python train.py --num_attention_heads=6 --hidden_act="swiglu" --norm_place="pre" --norm_eps=1e-05 --positions="learned" --qk_norm=false --parallel_block=false --init_std_up=0.057 --beta1=0.9 --lr_head=0.0089 --max_grad_norm=2.0 --warmup_steps=263 --batch_tokens=131072 --max_seq_len=512
MLP neurons of a small language model. Each row is named by its layer, matrix (gate and up: input weights) and neuron, and shows model dimensions 48-111. Each number is 50 + 12 x the weight over its row's rms, rounded and kept within 0 to 99. A neuron's up and down rows have the sign that makes its largest values positive.
After each neuron's rows, "fires on" lists the tokens most often at its 100 highest values on Wikipedia text that the model never trained on.

L7.gate698:52 58 58 53 47 37 43 45 44 45 47 72 53 46 64 23 43 36 31 84 54 51 39 41 55 91 44 65 60 49 53 56 66 53 41 32 35 36 42 58 46 62 42 29 46 44 55 46 60 48 51 77 66 43 54 34 60 56 62 55 79 41 61 68
L7.up698:50 36 59 48 57 53 71 59 52 52 52 52 36 62 51 27 58 48 60 73 32 65 45 55 31 24 71 64 42 42 48 40 29 61 32 45 73 41 55 51 42 55 65 52 29 47 40 63 45 61 41 64 61 50 32 22 60 25 66 55 45 29 50 43
fires on: ";", "\n\n", " joined", " played", "=", " 1995"

L7.gate32:51 46 56 51 48 57 39 27 32 59 39 48 51 39 54 54 37 47 22 54 62 59 47 45 57 42 75 48 55 55 43 26 44 51 45 43 48 47 49 51 40 33 45 66 25 64 59 47 60 84 43 46 33 37 47 55 51 49 49 44 71 33 57 52
L7.up32:57 36 72 45 50 49 49 47 49 53 50 40 55 47 44 33 51 42 38 68 29 33 32 24 55 60 39 63 46 43 59 69 66 51 34 37 48 47 59 63 48 44 38 41 47 33 49 54 42 45 47 46 67 47 48 75 59 61 61 72 77 62 50 31
fires on: " at", " for", " against", " At", " defeated"

L9.gate477:48 51 62 60 56 36 43 41 34 48 61 51 35 55 58 55 40 44 51 58 43 38 37 27 50 51 61 72 64 39 51 41 83 41 50 68 59 53 11 44 57 26 46 68 67 58 71 73 27 43 34 58 40 48 60 48 47 51 78 32 45 20 56 46
L9.up477:59 42 60 49 33 32 67 57 45 38 58 42 31 52 45 24 67 50 46 38 51 66 40 49 56 41 45 48 72 49 45 37 42 24 40 58 52 53 59 51 52 53 67 49 47 67 54 58 43 52 49 56 39 54 65 67 51 34 77 49 44 46 35 39
fires on: " he", " it", ")", "He", "'"

L15.gate981:55 48 65 47 55 75 41 48 52 34 55 53 40 50 49 50 39 61 36 71 39 45 30 45 28 43 65 73 53 46 65 29 44 59 53 32 36 70 63 49 44 60 47 62 59 54 73 60 68 50 54 48 66 45 43 20 38 35 39 54 55 58 53 48
L15.up981:46 30 50 57 55 59 45 50 63 54 62 42 55 54 40 45 44 64 34 46 52 50 37 29 31 60 71 63 57 59 70 52 55 67 37 18 76 63 40 38 56 44 45 45 56 60 77 42 50 60 59 49 37 49 58 44 41 52 52 44 49 50 72 31
fires on: "\n\n", "-", " |", ":", " ("

L7.gate106:36 50 46 44 43 28 54 40 50 46 58 44 52 70 42 67 42 47 35 61 64 64 43 40 44 56 60 46 52 39 54 64 56 42 71 45 49 68 69 82 53 56 54 57 68 54 47 65 38 45 38 59 59 42 55 71 30 48 47 62 65 35 35 34
L7.up106:41 63 43 49 65 44 41 56 54 61 49 58 54 26 48 40 78 45 52 54 52 66 41 33 48 23 29 36 68 51 56 63 38 37 50 67 47 36 55 52 73 44 48 33 60 84 49 59 48 61 47 37 39 61 59 44 43 52 26 35 64 63 60 47
fires on: " of", " and", "off", "al"

L2.gate816:63 62 37 46 47 55 74 22 47 50 56 57 55 35 31 62 51 59 34 43 64 47 32 34 36 48 45 66 68 44 64 61 47 53 51 46 53 33 48 42 52 42 44 44 65 66 39 56 36 34 50 60 57 76 51 31 28 41 31 72 45 70 63 59
L2.up816:35 52 62 51 31 26 46 56 52 47 33 41 33 49 35 67 55 68 37 62 57 62 47 45 54 52 48 44 63 61 45 35 44 71 56 66 22 40 47 55 55 46 31 44 48 57 34 28 50 33 45 39 44 60 64 48 35 77 65 49 32 55 40 41
fires on: " =", " sq"

L9.gate756:36 58 61 56 60 61 72 53 52 42 43 75 34 51 61 57 68 60 54 42 40 71 49 65 47 39 50 70 65 43 45 52 67 59 48 57 34 56 63 48 43 74 27 47 42 59 70 47 58 51 73 63 52 45 37 42 58 44 44 34 31 41 50 52
L9.up756:48 56 55 57 93 36 43 36 63 62 57 57 55 52 48 73 60 59 41 75 49 50 31 60 50 41 51 56 64 63 43 21 48 64 39 64 70 55 36 37 45 63 43 47 37 73 70 51 52 58 54 55 64 46 34 38 36 59 58 45 55 56 47 25
fires on: "/", " (", " 3", " 1", "}", ":"

L3.gate337:48 50 43 61 36 78 38 33 47 49 59 45 43 25 64 37 57 65 46 49 54 36 39 36 56 46 50 41 85 57 40 68 64 54 45 49 44 35 23 51 27 37 41 57 52 68 48 44 36 67 46 57 54 65 56 29 36 60 45 68 45 46 59 63
L3.up337:37 60 52 34 37 63 53 43 48 69 62 56 43 47 57 43 41 46 42 34 66 38 55 54 58 49 45 63 60 65 48 50 63 50 51 39 38 38 54 67 57 65 53 42 46 66 36 52 39 36 51 37 47 51 54 55 57 42 53 67 44 64 32 57
fires on: "=", ")", " =", " he", " ("

L2.gate78:52 71 47 53 53 58 51 33 54 77 59 27 66 61 58 53 61 49 39 44 73 59 52 55 43 61 36 39 51 47 54 69 39 69 63 38 51 78 53 41 60 37 47 44 59 53 27 43 42 16 38 51 57 49 48 54 66 67 43 45 57 75 23 73
L2.up78:47 72 51 41 45 29 49 32 60 65 49 44 59 70 45 66 72 52 43 44 57 33 44 66 41 74 53 34 27 45 60 43 59 36 49 40 54 52 82 45 62 25 62 48 35 33 62 41 51 49 40 38 61 53 59 54 59 68 49 43 66 63 41 55
fires on: " It", " it", " Town", " home", " night", " Upload"

L15.gate582:41 40 54 36 70 73 68 64 65 51 46 55 43 44 38 58 33 41 38 60 29 71 33 61 51 62 54 79 58 64 56 57 66 67 65 35 61 53 52 60 73 52 40 47 40 60 46 47 58 60 63 56 54 61 41 24 61 42 45 49 51 53 34 24
L15.up582:40 63 60 55 60 50 80 42 38 49 51 46 27 40 39 53 70 47 29 50 20 31 55 33 54 34 48 59 42 55 28 42 49 63 66 50 62 71 46 45 56 57 34 41 58 45 45 59 49 69 55 32 49 80 60 46 53 44 54 64 38 63 31 45
fires on: " \"", "-", " (", " '", "/"

L4.gate168:52 60 51 56 37 38 56 79 48 40 18 60 50 61 43 38 49 61 35 63 55 47 55 32 35 51 45 56 45 56 68 42 27 48 62 20 57 52 53 53 52 40 39 32 49 75 39 24 62 48 55 41 67 71 48 40 55 48 45 60 56 46 48 51
L4.up168:28 33 46 59 48 15 28 55 49 37 49 52 65 75 48 58 36 56 79 37 54 45 58 55 34 48 50 64 50 35 47 31 34 58 30 44 43 34 62 67 31 89 64 44 38 66 58 34 40 37 43 23 47 63 44 57 34 67 48 53 59 68 37 31
fires on: "\n\n", "-"

L11.gate295:34 55 40 32 48 62 14 62 44 49 43 55 45 61 44 47 33 36 40 46 17 46 68 60 43 27 30 27 37 52 60 58 39 43 40 42 32 78 64 73 51 45 53 52 69 43 66 38 64 67 55 51 43 41 42 47 48 54 63 50 49 48 56 64
L11.up295:41 46 48 48 42 35 65 38 46 47 54 46 51 48 57 27 49 69 36 68 23 38 47 23 46 35 51 47 83 35 56 62 48 38 64 36 34 47 48 59 45 52 54 70 60 51 44 58 63 42 33 42 63 48 61 43 62 65 36 25 38 43 37 50
fires on: "-", " and", "ini", "ni", " or"

L7.gate991:52 34 55 48 79 49 53 70 43 39 52 39 47 67 46 40 20 57 62 72 61 40 75 51 57 42 41 55 45 37 58 24 58 45 50 53 64 42 80 51 27 60 59 42 46 59 61 54 61 45 49 47 70 46 34 55 71 31 44 47 58 50 53 30
L7.up991:43 44 39 58 50 38 56 32 61 29 53 65 56 79 49 63 42 53 68 51 50 51 40 46 34 46 36 57 39 40 74 48 53 50 52 63 50 48 53 47 42 82 46 42 63 28 53 51 53 45 42 45 63 38 23 62 50 45 47 68 62 52 41 46
fires on: ":", " (", ")", "=", " that", "\n\n"

L11.gate54:69 65 49 54 53 71 52 44 57 60 39 49 44 58 41 24 44 51 59 55 25 31 52 36 60 70 62 64 35 40 48 46 27 48 55 56 44 47 47 48 41 54 27 76 48 61 48 57 36 57 46 51 37 60 59 39 28 46 37 44 57 62 52 36
L11.up54:56 52 51 63 25 64 50 38 59 49 59 34 62 60 52 54 21 46 51 60 39 45 42 32 44 38 49 73 44 51 34 53 58 49 42 53 39 48 42 68 59 46 50 45 53 63 46 65 41 17 54 50 50 67 42 47 52 26 23 47 51 52 55 33
fires on: "-", " as", " to", " with", " of", "or"

L3.gate544:64 35 35 47 47 62 56 54 52 48 35 58 42 17 42 62 53 64 24 99 52 46 69 38 48 72 55 63 66 48 53 41 42 44 46 23 45 55 52 42 39 58 40 24 51 42 47 51 50 48 53 63 64 61 42 58 75 48 56 51 50 32 56 66
L3.up544:70 49 60 52 65 65 64 42 49 39 56 31 51 46 70 46 50 38 57 42 59 34 64 39 44 63 40 44 33 48 59 32 51 46 54 42 52 62 78 47 57 45 39 64 54 33 52 53 42 46 44 59 82 57 47 45 66 49 60 43 38 36 56 41
fires on: "\n\n", "="

L9.gate755:42 54 36 48 45 41 46 53 47 46 42 55 32 49 54 47 61 66 52 33 57 45 61 40 53 66 36 73 69 49 49 35 67 70 63 66 68 30 50 53 38 41 72 59 71 61 51 37 44 52 34 34 57 59 59 73 30 48 81 65 42 64 56 55
L9.up755:52 51 57 54 44 36 37 41 47 62 15 39 20 57 44 49 37 45 66 49 53 59 30 54 58 37 67 67 60 47 50 33 49 28 34 43 76 28 34 58 42 50 28 53 45 63 40 71 76 53 44 57 46 44 62 53 57 39 58 46 20 47 27 54
fires on: " which", " of", " that", "'", " how"

L9.gate502:35 25 45 43 42 42 49 27 43 50 57 53 49 30 37 32 51 72 67 54 33 57 62 64 59 54 50 65 49 49 41 46 59 51 61 61 25 48 65 59 56 48 45 48 76 53 64 75 33 47 31 82 54 65 68 53 34 59 54 60 58 53 53 56
L9.up502:25 35 54 46 42 41 61 43 53 53 46 55 44 56 25 63 45 75 56 44 44 24 42 63 49 55 59 48 57 65 29 56 41 48 56 51 31 38 52 38 45 48 46 53 60 69 67 77 40 41 49 45 27 64 69 59 46 69 31 51 25 66 48 49
fires on: " of", "ation", "ure", " to"

L2.gate654:41 64 66 51 60 48 52 53 46 79 47 43 58 17 55 66 58 40 33 50 61 49 53 59 35 49 62 43 50 44 62 27 75 51 34 39 41 42 64 36 57 37 58 68 33 43 31 34 45 70 41 48 32 48 55 58 59 54 31 52 58 56 55 46
L2.up654:36 66 55 56 59 43 54 45 57 57 53 70 38 25 66 52 45 30 16 46 61 60 64 68 44 44 59 46 53 56 52 28 48 63 27 29 50 68 58 40 51 39 43 62 56 16 54 60 43 56 52 63 49 70 40 66 60 41 46 25 50 44 50 52
fires on: "  ", " United", " New", " prop", "00"

L11.gate998:36 52 60 49 47 56 55 48 38 68 45 48 20 37 68 52 25 33 48 58 26 48 35 60 31 39 46 37 38 49 54 48 63 49 40 44 39 31 66 26 59 43 36 45 47 52 34 47 30 55 33 57 38 53 50 52 69 51 56 74 76 53 49 53
L11.up998:56 51 43 41 87 57 51 39 39 52 48 59 50 52 48 49 41 59 42 33 64 34 49 45 53 51 50 27 30 47 60 66 58 68 66 39 64 59 37 60 67 50 54 63 60 49 34 49 59 46 56 28 48 59 67 61 61 60 39 71 45 55 67 42
fires on: "-", " explo", " ("

L7.gate848:63 41 34 47 25 46 52 48 34 58 62 48 66 66 47 51 38 46 39 69 54 42 29 23 51 67 30 51 40 59 39 40 37 71 63 39 50 40 48 32 51 64 50 43 36 45 32 63 71 58 53 70 67 76 70 43 59 23 51 39 63 40 34 45
L7.up848:48 66 58 53 62 58 45 51 45 29 53 31 53 64 59 55 48 69 43 54 68 25 70 61 49 46 52 54 32 48 68 46 38 53 75 46 49 40 56 55 34 41 47 40 37 39 18 50 44 56 50 32 44 39 38 54 51 48 59 36 42 66 58 63
fires on: "="

L2.gate806:62 53 50 48 34 64 72 57 55 39 56 54 61 66 65 50 58 54 66 45 47 66 30 71 46 36 67 40 35 29 57 59 36 61 60 45 36 79 43 43 69 52 51 54 52 27 35 52 16 48 46 27 35 53 33 57 61 41 56 55 33 55 36 70
L2.up806:25 38 57 45 53 37 55 28 63 68 36 32 42 56 52 61 48 49 47 40 35 52 50 49 52 67 55 59 59 35 57 30 50 47 45 59 50 25 70 37 71 29 42 53 47 48 47 54 37 52 43 62 51 69 63 43 52 44 44 58 49 38 56 28
fires on: " It", " it", "arp", " Bag"

L7.gate911:36 57 48 46 58 19 37 64 52 46 44 26 48 43 63 56 36 42 31 47 44 53 42 49 31 70 62 53 40 46 57 45 45 45 57 63 63 52 50 35 44 61 50 30 52 38 67 57 55 60 42 47 50 35 46 52 64 41 40 35 45 49 60 59
L7.up911:53 45 63 38 44 47 53 38 49 65 43 63 41 60 45 65 49 41 61 53 51 38 53 60 43 58 62 32 53 71 41 68 59 66 49 55 40 41 47 49 55 46 34 39 49 55 40 64 24 62 36 40 49 72 68 42 42 77 36 57 38 66 66 62
fires on: "|", " Lo", " |"

L9.gate240:40 52 34 61 50 37 59 63 61 61 70 52 41 57 43 33 55 34 31 45 34 52 53 42 83 39 40 44 55 60 48 67 38 65 57 41 33 55 49 51 55 37 35 66 55 62 52 60 47 45 49 55 69 44 69 50 38 23 69 58 52 51 25 64
L9.up240:38 60 62 45 63 51 42 41 38 64 43 46 40 34 58 28 52 57 40 42 37 58 41 76 32 39 59 46 43 76 53 53 59 63 56 46 45 54 73 18 35 30 65 53 40 51 55 38 43 56 54 64 25 24 47 70 57 44 51 62 37 43 40 48
fires on: " to", " with", " of", " on", " for", "le"

L15.gate529:67 50 59 52 43 60 63 52 41 56 69 52 31 48 40 52 24 43 52 37 76 43 50 51 53 59 50 53 58 54 65 56 61 45 65 43 48 34 56 69 27 60 55 38 41 55 41 65 27 50 57 51 63 57 33 63 71 50 59 38 57 52 37 39
L15.up529:38 54 41 55 49 28 42 71 57 74 74 56 45 43 58 43 48 49 50 59 43 46 44 46 60 66 48 43 62 39 56 54 51 42 44 46 55 57 59 63 42 40 45 56 56 58 40 57 52 53 56 62 50 49 34 74 60 53 72 60 72 61 44 73
fires on: "=", "s", "t", " int", "\n\n"

L6.gate819:44 54 52 33 36 45 62 90 41 70 47 62 36 36 60 66 35 51 27 60 44 41 46 60 41 58 49 62 56 69 69 29 64 50 32 25 41 62 50 31 26 50 47 49 50 60 45 44 50 45 37 49 39 43 68 69 59 30 55 33 50 66 46 52
L6.up819:29 48 35 48 46 53 40 64 62 67 44 61 64 40 57 60 50 47 48 40 38 56 45 38 38 46 34 12 25 47 63 44 71 47 43 49 53 44 31 29 33 44 41 51 58 52 45 46 67 47 57 43 59 46 72 55 44 50 69 69 40 69 49 50
fires on: "s", "  ", " |", " —", ";", " to"

L6.gate560:50 63 35 55 62 40 64 55 38 21 60 57 34 58 50 37 43 60 37 33 42 41 36 66 64 54 38 53 71 59 46 50 50 56 54 66 66 33 41 52 42 67 52 55 53 72 43 42 44 40 54 48 50 44 77 50 55 37 46 43 54 30 59 64
L6.up560:20 54 56 55 65 65 39 45 46 62 51 71 31 48 44 54 36 37 39 32 51 60 45 51 45 60 59 43 62 52 46 56 56 63 43 44 65 36 59 49 50 56 56 56 43 50 42 46 71 64 42 45 42 54 61 34 36 48 77 66 53 57 64 66
fires on: " with", " have", "d", " is", "ed", "ing"

L9.gate738:43 36 59 35 62 62 36 56 70 51 37 36 58 70 32 60 38 51 21 46 29 59 54 39 46 44 35 61 63 48 44 52 33 61 76 34 56 61 51 73 66 45 52 49 64 45 66 46 66 49 57 70 53 39 47 56 40 58 58 64 68 51 41 34
L9.up738:46 33 52 34 54 29 52 43 59 51 40 54 53 41 42 37 55 57 37 45 36 63 48 46 33 49 34 46 58 41 56 55 72 56 68 59 51 57 58 34 58 56 42 71 41 67 41 22 59 52 41 54 51 48 59 50 47 61 58 79 37 49 62 45
fires on: "-", " of", " a", " and", " it"

L2.gate29:37 79 51 51 40 39 56 50 50 63 53 48 56 13 51 64 41 54 26 50 65 37 48 53 50 73 75 29 62 55 62 50 42 61 25 37 69 36 37 39 54 47 38 63 48 44 47 40 54 55 60 52 39 48 65 66 26 38 44 53 54 42 50 61
L2.up29:25 50 58 57 32 58 60 44 50 58 63 47 44 24 57 56 44 49 46 65 63 36 44 66 69 33 72 37 55 59 51 41 45 63 34 39 58 45 52 33 30 59 53 47 30 35 59 69 36 42 56 52 39 35 47 30 63 53 26 56 62 45 74 58
fires on: " United", "–", " Club", " New", " und", " County"

L9.gate0:61 31 52 57 60 55 37 47 59 38 40 67 44 56 30 33 37 66 46 52 47 53 39 38 41 56 35 37 41 45 72 57 53 53 64 38 63 54 62 39 49 64 33 75 59 56 23 36 49 47 47 50 63 51 61 63 49 46 25 40 40 64 41 51
L9.up0:33 26 49 44 74 45 56 49 42 21 65 51 34 34 50 68 42 43 66 55 73 73 48 38 35 44 54 45 44 50 70 34 48 55 33 45 61 61 49 59 31 35 43 43 69 53 37 60 50 38 32 43 76 56 41 46 53 40 49 24 56 38 51 35
fires on: " and", "-", " text", " of", " &", "ho"

L9.gate310:62 62 18 66 76 48 67 52 38 42 41 67 67 61 62 76 54 55 41 70 52 52 53 27 64 39 58 48 37 60 58 62 74 40 61 49 39 71 51 39 36 48 46 45 38 49 51 44 58 49 41 50 55 54 62 37 47 30 54 68 70 54 86 47
L9.up310:38 50 65 59 57 61 25 62 49 40 47 64 49 54 53 34 67 32 36 63 33 73 42 39 46 55 56 28 52 38 47 62 50 57 44 67 46 55 47 57 50 43 31 58 51 43 71 22 45 57 55 43 52 48 65 41 54 53 50 46 45 59 49 57
fires on: " as", " it", " called", ",", " /"

L11.gate419:39 59 40 47 61 42 56 40 46 34 35 32 70 63 40 43 58 48 39 52 35 52 53 50 39 44 49 35 23 58 59 44 56 23 69 47 40 78 36 58 40 38 57 41 23 41 46 30 63 35 60 56 56 58 53 56 51 19 42 70 55 57 48 49
L11.up419:33 64 54 60 67 28 56 46 56 51 51 53 51 33 28 45 44 56 38 65 45 42 50 67 71 50 61 67 63 33 46 72 46 73 39 71 46 71 52 34 39 55 50 44 68 56 40 26 49 51 31 48 49 46 34 40 45 37 54 45 40 55 49 64
fires on: "-", ",", " as", " in", " and"

L2.gate734:66 60 36 49 59 36 66 53 44 66 62 56 48 43 81 57 63 60 19 46 70 46 62 48 39 70 46 56 71 48 60 35 66 46 47 55 47 48 53 49 44 46 51 42 52 38 60 55 46 64 52 42 55 55 55 59 59 33 65 68 43 37 66 51
L2.up734:40 38 52 46 28 34 48 58 42 47 51 57 29 41 57 41 35 59 42 36 34 56 59 38 57 49 54 31 60 45 56 54 61 77 54 60 41 15 47 57 44 36 56 42 49 78 38 37 46 65 43 35 19 33 48 59 23 54 42 55 36 57 54 43
fires on: " ="

L7.gate928:38 54 71 48 52 31 56 60 47 46 45 72 52 55 47 64 31 39 39 63 44 54 46 44 50 41 64 55 48 69 52 52 47 47 36 35 42 39 38 44 52 41 32 41 65 59 46 37 69 65 60 53 53 68 53 47 56 37 53 44 38 39 71 74
L7.up928:31 53 43 59 69 43 12 70 59 55 74 35 68 40 42 41 53 67 68 52 56 37 73 47 62 41 53 50 42 55 40 42 40 47 52 58 30 52 40 42 51 42 54 38 52 50 59 26 42 62 41 53 49 45 57 50 46 57 62 29 51 77 41 52
fires on: " |", ";", "-", "n"

L2.gate749:38 41 36 48 50 48 66 51 48 63 74 68 37 14 51 51 47 41 29 61 37 58 53 35 49 48 47 51 56 51 53 41 58 65 45 46 25 37 47 50 58 68 26 49 79 46 52 58 37 61 66 48 52 53 48 49 40 53 24 50 42 68 52 56
L2.up749:40 48 40 61 45 50 45 71 46 76 74 71 32 25 52 52 58 61 43 55 51 66 49 47 50 42 46 34 52 62 43 58 60 55 59 50 28 40 35 65 41 50 35 33 65 44 51 22 37 61 54 44 37 46 52 49 51 48 41 35 40 75 53 41
fires on: " =", "ter", "ll", " arr", " boy"

L9.gate231:31 56 63 47 50 45 42 63 34 63 44 47 34 46 68 47 58 38 40 44 42 32 55 28 35 41 62 44 56 59 53 33 61 26 63 47 39 39 49 38 59 27 46 34 67 52 74 45 36 36 34 49 37 52 62 56 54 50 44 48 67 46 55 42
L9.up231:25 63 28 44 62 54 60 45 54 37 46 67 49 47 40 31 43 59 65 37 65 32 46 55 66 65 27 48 73 14 60 30 35 50 61 43 43 63 62 67 67 61 59 49 67 53 49 62 43 31 20 41 48 43 49 72 45 49 50 48 58 53 53 46
fires on: "-", " the", "de"

L7.gate418:40 53 56 51 65 60 39 41 51 41 46 74 52 69 55 51 34 56 56 48 42 64 61 50 64 49 36 36 40 59 55 48 63 69 68 49 59 45 41 56 37 61 55 49 63 49 44 50 50 48 37 50 39 54 53 43 49 47 29 63 56 43 31 41
L7.up418:51 59 34 53 60 33 65 43 57 54 27 51 47 68 37 57 33 52 41 33 75 69 56 36 54 54 50 61 60 79 38 42 51 42 52 47 55 52 50 56 57 60 46 59 39 41 54 45 62 60 53 57 56 58 29 62 40 56 49 46 42 39 58 33
fires on: "on", "ance", " death"

L4.gate525:32 36 49 39 36 65 55 47 41 50 47 60 44 64 47 54 51 56 58 43 48 62 51 37 51 41 41 58 49 42 60 62 22 75 55 30 28 52 68 57 63 53 44 68 63 74 34 38 33 58 65 45 49 58 55 56 23 62 22 52 64 52 38 53
L4.up525:42 44 32 54 47 24 31 64 45 49 54 45 48 45 61 50 32 52 55 48 47 40 57 40 43 50 29 56 53 49 67 58 38 41 38 62 45 51 46 70 40 50 53 67 17 44 59 47 67 20 63 49 41 51 32 52 61 26 54 40 42 40 77 33
fires on: "-", "=", "mi", "ci", "fr"

L4.gate459:54 40 48 50 39 20 14 31 38 50 36 40 53 53 41 50 47 51 38 39 61 49 50 40 31 35 54 46 60 50 36 57 64 27 40 73 56 45 24 50 54 43 53 56 49 52 46 58 46 58 58 49 42 39 62 42 57 59 57 57 50 39 54 43
L4.up459:51 47 52 50 30 43 43 44 42 52 44 16 33 23 58 43 65 57 50 57 60 54 33 48 37 51 66 55 56 53 57 40 54 54 62 40 74 49 53 28 47 50 21 54 34 55 61 37 72 68 37 85 41 40 63 61 43 45 51 44 41 53 36 50
fires on: "'", "um"

L11.gate819:61 39 83 53 43 40 45 65 39 40 50 49 51 56 50 51 35 40 24 54 33 57 39 51 38 36 43 50 59 35 65 53 60 45 47 20 59 38 37 33 37 50 40 68 60 60 53 57 53 51 47 61 49 35 63 53 54 42 52 41 37 52 50 35
L11.up819:66 47 68 47 52 47 54 53 49 39 47 40 62 35 60 31 52 55 35 32 48 48 64 65 36 70 60 35 47 38 60 45 55 53 69 30 46 42 45 23 37 48 55 48 53 64 37 57 48 58 65 40 33 18 49 44 45 43 64 53 49 73 51 53
fires on: " the", " The", "s", " of", "  ", "The"

L9.gate456:43 68 43 60 47 68 40 60 51 39 51 62 36 64 47 35 37 79 45 31 28 13 44 33 60 34 43 41 62 43 61 52 45 31 46 41 41 52 48 45 38 59 38 57 45 49 44 39 57 41 57 33 56 40 55 73 41 40 59 64 44 57 67 54
L9.up456:34 38 57 55 47 59 33 47 42 52 62 46 49 35 28 56 39 57 58 63 52 81 40 48 46 40 57 53 42 55 37 52 65 42 36 34 56 50 49 51 52 29 42 48 36 59 36 51 42 32 50 29 27 45 28 56 50 26 51 57 59 62 52 50
fires on: "s", "ed", "-"

L7.gate773:32 72 62 28 59 52 56 39 38 24 46 33 48 38 43 59 37 50 42 32 46 45 52 53 23 51 65 38 47 47 64 38 37 71 55 50 45 54 33 49 56 52 53 70 66 69 63 43 35 51 32 54 40 44 58 50 59 50 50 62 41 71 20 49
L7.up773:50 43 64 49 54 30 35 49 39 55 46 63 72 31 54 62 68 50 45 64 68 59 44 42 49 53 56 47 40 53 29 81 50 43 38 44 47 31 48 41 54 34 38 43 49 43 40 65 40 34 37 40 50 29 58 45 63 58 44 60 25 57 77 67
fires on: " |", "'", "so"

L9.gate572:72 43 32 50 53 59 46 62 54 57 59 47 44 67 34 58 63 48 32 39 37 42 51 56 67 44 47 55 25 40 41 35 60 40 52 43 51 24 38 80 53 34 20 79 50 43 55 51 42 46 52 56 66 72 57 54 36 44 74 59 61 54 32 37
L9.up572:51 56 36 52 87 63 41 65 45 53 45 52 68 62 67 45 55 62 51 72 51 35 48 60 45 40 52 56 43 37 52 42 69 56 50 52 30 45 38 43 41 45 53 33 62 34 53 43 39 45 42 59 46 39 47 74 46 49 44 71 41 30 44 49
fires on: " with", " as", " to", " of", "il"

L4.gate790:43 60 48 58 49 63 42 47 40 47 45 53 55 52 47 57 51 46 45 40 68 22 49 54 60 52 53 84 45 38 52 41 50 75 57 53 46 43 65 45 27 71 38 32 40 26 29 80 42 54 58 48 32 49 41 45 64 32 42 44 54 54 36 32
L4.up790:34 54 53 54 47 56 37 60 67 43 47 62 45 65 66 29 23 69 70 32 62 36 65 52 60 54 48 69 46 66 57 45 56 74 58 46 47 62 69 51 43 51 44 52 56 56 13 33 57 62 47 64 51 25 49 62 46 65 31 48 58 56 54 50
fires on: "=", "ert", ";"

L2.gate618:47 69 40 49 39 32 46 59 53 45 57 38 57 51 51 58 58 46 60 58 64 49 69 50 58 57 29 39 49 53 50 42 50 54 43 54 55 27 71 41 46 50 53 58 37 50 61 46 48 71 55 66 54 58 46 58 73 31 37 20 33 34 77 64
L2.up618:68 40 49 48 34 30 53 60 52 54 55 63 40 60 49 30 52 61 45 54 60 53 44 64 57 54 65 53 48 48 55 43 62 48 34 40 61 93 36 33 37 78 57 57 47 48 52 57 31 56 48 60 66 52 44 50 71 49 56 55 59 43 64 54
fires on: " 1", " mi", " but", " Hen", "=", " placed"

L7.gate803:50 49 30 47 90 31 46 53 54 59 56 39 65 53 37 51 46 75 49 60 24 69 39 38 56 57 45 46 43 31 42 53 46 38 89 41 48 79 48 76 40 30 49 33 45 45 43 38 46 53 26 63 60 53 54 45 65 47 76 52 40 65 78 78
L7.up803:35 53 34 58 55 46 30 58 52 57 44 33 65 57 31 74 42 51 58 35 42 63 51 28 50 49 45 49 52 52 60 50 61 64 56 55 38 68 29 43 36 62 49 53 52 67 32 47 52 57 60 53 45 72 73 40 65 27 72 62 65 58 66 70
fires on: " as", " it", " from"